config.yaml
d_model: 384
activation: "swiglu"
norm: "rmsnorm"
positions: "rope"
attn_scale: 0.125
tie_embeddings: false
init: "normal"
lr: 0.00095
weight_decay: 0.24
grad_clip: 0.5
decay_fraction: 0.721
decay_shape: "linear"
seq_len: 1024
train_tokens: 339300000
steps: 5506
MLP neurons of a small language model. Each row is named by its layer, matrix (down: output weights) and neuron, and shows model dimensions 176-303. Each number is 128 + 24 x the weight over its row's rms, rounded and kept within 0 to 255. Numbers have three digits each. A neuron's up and down rows have the sign that makes its largest values positive.
After each neuron's rows, "raises" lists the tokens whose logits its output raises most directly, leaving later layers aside.

L3.down630:144136125106147131151104143185145155129104139078129118121147149151121109117141168141112121111123158075126124139185125158109153149137145129166135145112119125122156128143131151132130096099130157085144104124143119114089120110119136097144164130151124123153162130127123140093118157079150134111207152146156151134113129138158128144163121162119127137159130129124125168124127134122061142111147
raises: "o", "ong", "ow", "an", "a"

L5.down447:077074121105136108134085149149094131102136100130126139087186132155142137150130140114145127105136167100098114133129155137104090139122094139108132086132123146076143118113155127117141123093120073160136113150110131095122104130142132098089094149164107137113144155151109170130125173128116095140108067126098109108093146088145111090108117132106119062134146134108107131136099136125135110104192
raises: "e", "o", "roid", "a", "en"

L3.down155:145163165113177156128130124170102121150132134135124126103127125123115128139134127132132117118146137123158099080183119129097116161129124155106109111110132123079120124165160113126138116108153105110137163138112142100111113149149119170161110050104134140141124125109120107135120164116151129086165135121086159119134138110114118154145125178097080146141124134137117169083126128096109178163151
raises: "-", "i", "ar", "e", "2"

L3.down932:145149121105153142136145162162111161110138072154105122120117110142147161144080148145103133109105157151116094110121129112151141110135105170157131132149153091134107115140124120124156090131077104164136151163120117175155147153143131181143122102125131134126117112126138091168119074133167090142112113117108146121124142116104106182136131091085145124139131168123120153088128175120149156167144
raises: "fully", "ington", "ful", "over", "ained"

L9.down417:106099216147131130121120162182131123119145102132152099144109095149111118164138163121111119146073116102108120116096104161138149158141159130152103117066131109115133110127125172104130136142113133119124102155141124131100140089118110133166100144111108164109141130143141147132141124097142183130120073171108096136137127132154146144142112082140155116141106122181143155119110136128088112121130
raises: "ager", "ens", "am", "ag", "t"

L5.down382:089092182153130130150159157166077079155154100149128128149138103110129137167134102086120102145130092134134139100086122181108110080094093114144106199137102128139132113150173125094118098148162114160135123127083147119126098117150152101145078119085137154136107120106109117144124124160151136089091128153137104127152154148138144150121100134111097132141106101097112128125157087116123121144131
raises: "rol", "ya", "yan", "ene", "we"

L3.down319:109118136116153097138152170167133139104138132120146085109146121169135120159123114096140145091131102128133130124127108109155099125133104130137143139101120115122132153119109145108131146143151144133115135160136130066116126116166129085153140123113121149120131116111086116122135147092148104098161143112149165108084153106091115121134128164087127137112169108212146124092142141151099124109158
raises: "at", "ag", "a", "o", "ow"

L3.down497:113116113090162136120107146213156152105116134149148070124143137143126161104159161114149104140136158173148083125135110151099116119134142138117155124107071103123137111119118121131128154146128124134121103138131131085146145138104129114113158112112124136069097121128105124101113135124124113114158144135118107137142101109138113148157130128147116140167135115137145177106134100133086159129139
raises: "er", "a", "i", "en", "ent"

L9.down873:129075156137072129153118105097075113112114104098121067166137102093139123112146118115123129133104144130119134101184112143117140118157153158139103093097110166152141129159159166164125144152171125147145160129143144124119187164107121137145103145127113132119174165137149138076078116087156136135122117115132134083136173131124099120142117152131127138134101150128168105099111111148126082140127
raises: "ic and", "ics==", "ics.", "ics", "ically"

L8.down792:132138126123094153118129130142120133156192143128159140112144139122140131135158156150144113111119136160120110081063125132147089172167116113150129118137129108116117121175136084122151116114201194126106130152138111113103129110146137089137128180107118103090111157129153149131105173138131150086167147118134126113119108148146121073153168136119167123152138137074143141147147108122148096106140
raises: "ks", "ge", "ch", "zz", "le,"

L9.down440:116123186094131117163134095128120106128159116157137152069096115115130109079093148113104076138112129149166094137139097164145124109141127169160157111119141100152151136106114145139095122113135121140128108121151103118142102114124135139156165126142133119153146137130170110102133131133094091141142125114113120111149145146133156167126078131148125127154109131110144087153114161106126112166096
raises: " years later", " months", "-year", "-year-old", "teen"

L7.down687:122145109135125127112111125128158125099119133091119120090097153095124113167105124110136140112148103165104160141082125162132107100119127130151101131134144147111120132130137141127073119149079153095105108104113131146133122120110117094159133123119113086159120170165150110089110136138101146112143120117128162131167098109116146090126119117115111131139096152187120134126131113127119166134187
raises: "wards", "ead", "with", "g.", "ew"

L9.down840:123168146144099146099142144111159114124118121131105123099150091169142177091185107142108148113128134136137152138131119120131157140122067127123112103125146125090130116173144070145140185105132176154127124133123108118101132143110145120141129111108191142113133137173152096111098131161112121160132093157137094118116141121087171141178119158128143089125133133100136138143134147154118192143140
raises: "ber", "ch", "k", "mal", "mp"

L3.down526:117133149128140114108138171119101134161088135116151150157234159114092100088157142143140103133121131115128091155152100126108144178100124152124113142116097145097165154131127117125115142175106134053119100142091113113123146129115138102134128117148138131134175132114132126107120169160102158116151116088124139138136151118121123130108094129146140152139130145165098159099161106149092132174132
raises: "ision", "re", "ks", "ident", "k"

L11.down513:140139126118118155098170141110081113109114138131129121168139135133136140130108122150115143100136115106164133113136149115096156115140145110141104135142150127095122145131162110118128107124108128122123143177148130138121157141127162137127157118126129161100128145133132159089159143120119080128138110130126152098107107116133090121096125152093168138165157176137072142093116119127157088118132
raises: "iz", "ize", "izing", "s", "ize the"

L11.down1006:120101130145147110132132126110116133107154128147118136119144137145149132140131132153173113117116144106098118131129166112130097134091122163097209133088104119114170128097158092148151135112129182140108113135153150125118108134084147152152157127084140101136096160085169161091139129133149117125112095107141147113142123084128143136148086147117116153139090096144109153158136122146150165142140
raises: "ft", "em", "ence", "ending", "end"

L6.down189:105151091157112170088127138138142106175174095137128103108066115086157094108160155163135097115103091137130105145098126111128125117105127100120116152150128073113101063112120107141125103127112117080127128115100111121109109123155096126092130121136105151095111151091103170118112122103101139139126160147159189116146118095154166153142107121148150106086123123128105188145079109144117122120119
raises: "ed the", "ed with", "ed that", "ed a", "ed his"

L3.down551:099086127124078120121133182170151119112152117175119104151123122105101155101165100122140105119101119132134118114121129136091134112116142108143133096123152129144145148148154148093162176134105161152151103123099106093132132156149109116111094154129124135097097123129126171139143153134130139154136121116146139164091125111136140094125126143101142122127118146122136152136139197123156088148119
raises: "hn", "ich", "ç", "ber", "hel"

L9.down268:122164122114140178127103147137128131131174116089101108143150104117173126135180079132097115086125186176156098188145118120175105134144104145109143163150150129141155107171110147126113124148144143133138125115183075142084096069129133135127166102113153104115145110101144152123144139114141129122144127108119108075125137164116142121131118153143119103114116144142117154125121161140124120150107
raises: "que", "ached", "hes", "PI", "hed"

L8.down85:117143089088071139108139108104149148103094098058205096135148134110112158109167169140123153092113137116159109146121150122110148115127112136181167129101101175141151135156158119115094111161132149118122123159170117130100109164156091132195124107139136130132112121141140104138114084161169126140143156113147128099137123155091130153152138121093127111149115153103160173112135155102152155123108
raises: "ward", "day", "ected", "ago", "d"

L6.down502:133123127125158119082143113134114139128113177110157082136120130097115127130178161111162118129103139097102141107140118118100159152140150132133150143144140150162162154140170091148142100114142153082128157139121132091169086125120079121156151112171137107128161110127094139083053170125165138151146123154143098130120111100123091136139131183142130106198131131081173166107105135147107135141146
raises: "in", "i", "a", "ina", "a and"

L3.down574:117120144137083097116112142149122131114108087116151122146149145083111120115152136124134118120089137125093149136143136150106106137157128100175081174110123157163128172162096070107141101108128133133124139134127104150120129163187095098157137134141104131113124120093121136162166144098102099161157060112090104093155111123162137154153131090109124152145131161122094165106092129158124102142119
raises: "ic and", "atic", "ically", "ique", " W "

L6.down735:113121092132148153136157178176110110105133161089115084134137075160118146156177131154096120134117077179124128167107113119079117114131152157176143093143106138140125159092115146112151111138164142122103131143095129136130080095126076097129128153130099123134146145097135162121092150120150098130151116108124137138157087117142113095119149150124105119142107163104124167127144113098126124177098
raises: "el", "ce", "D", "ent", "enc"

L3.down614:117125141128159118159140153178129120144099142106132147109135102111125162143136109136122122110134123122111150160169138132145135139111089079116121133124173134092131138128122139159130130155115129129097093165161155090152106153133138123175122130179112142103123089155098129094150128119114101143114145128118142099170141101085130159134110144095116113104146112133131152130095105096086121106136
raises: "o", "ic", "am", "al", "ol"

L7.down116:134134151092144111135167157109120115125136104122123112167147150133125129092087147078116133124150130147150141067151166121089129162126137186112124121160154094128134148161194134138131138114122162085154122113129110098119150134150149134156159104143164088110119100139127119135102156127116145154133120130161090140165138133158116123126115117183090130106126117167133111134125118099103149146157
raises: ".", ",", "a", " ", " from"

L9.down181:115127128106115104154145150143163121135130105105137157149161129127099106140100140134136096129104123097108115118174181113175157108083128095135136115128166142135136184130141147098119154119118151138110137097101103135153127149125161105078156085143124142074125102129110097069141146164112124164121117195139112117140124127142143115150113110111136118146145087087094148116079150133094130144090
raises: "light", "rich", "ne", "aches", "li"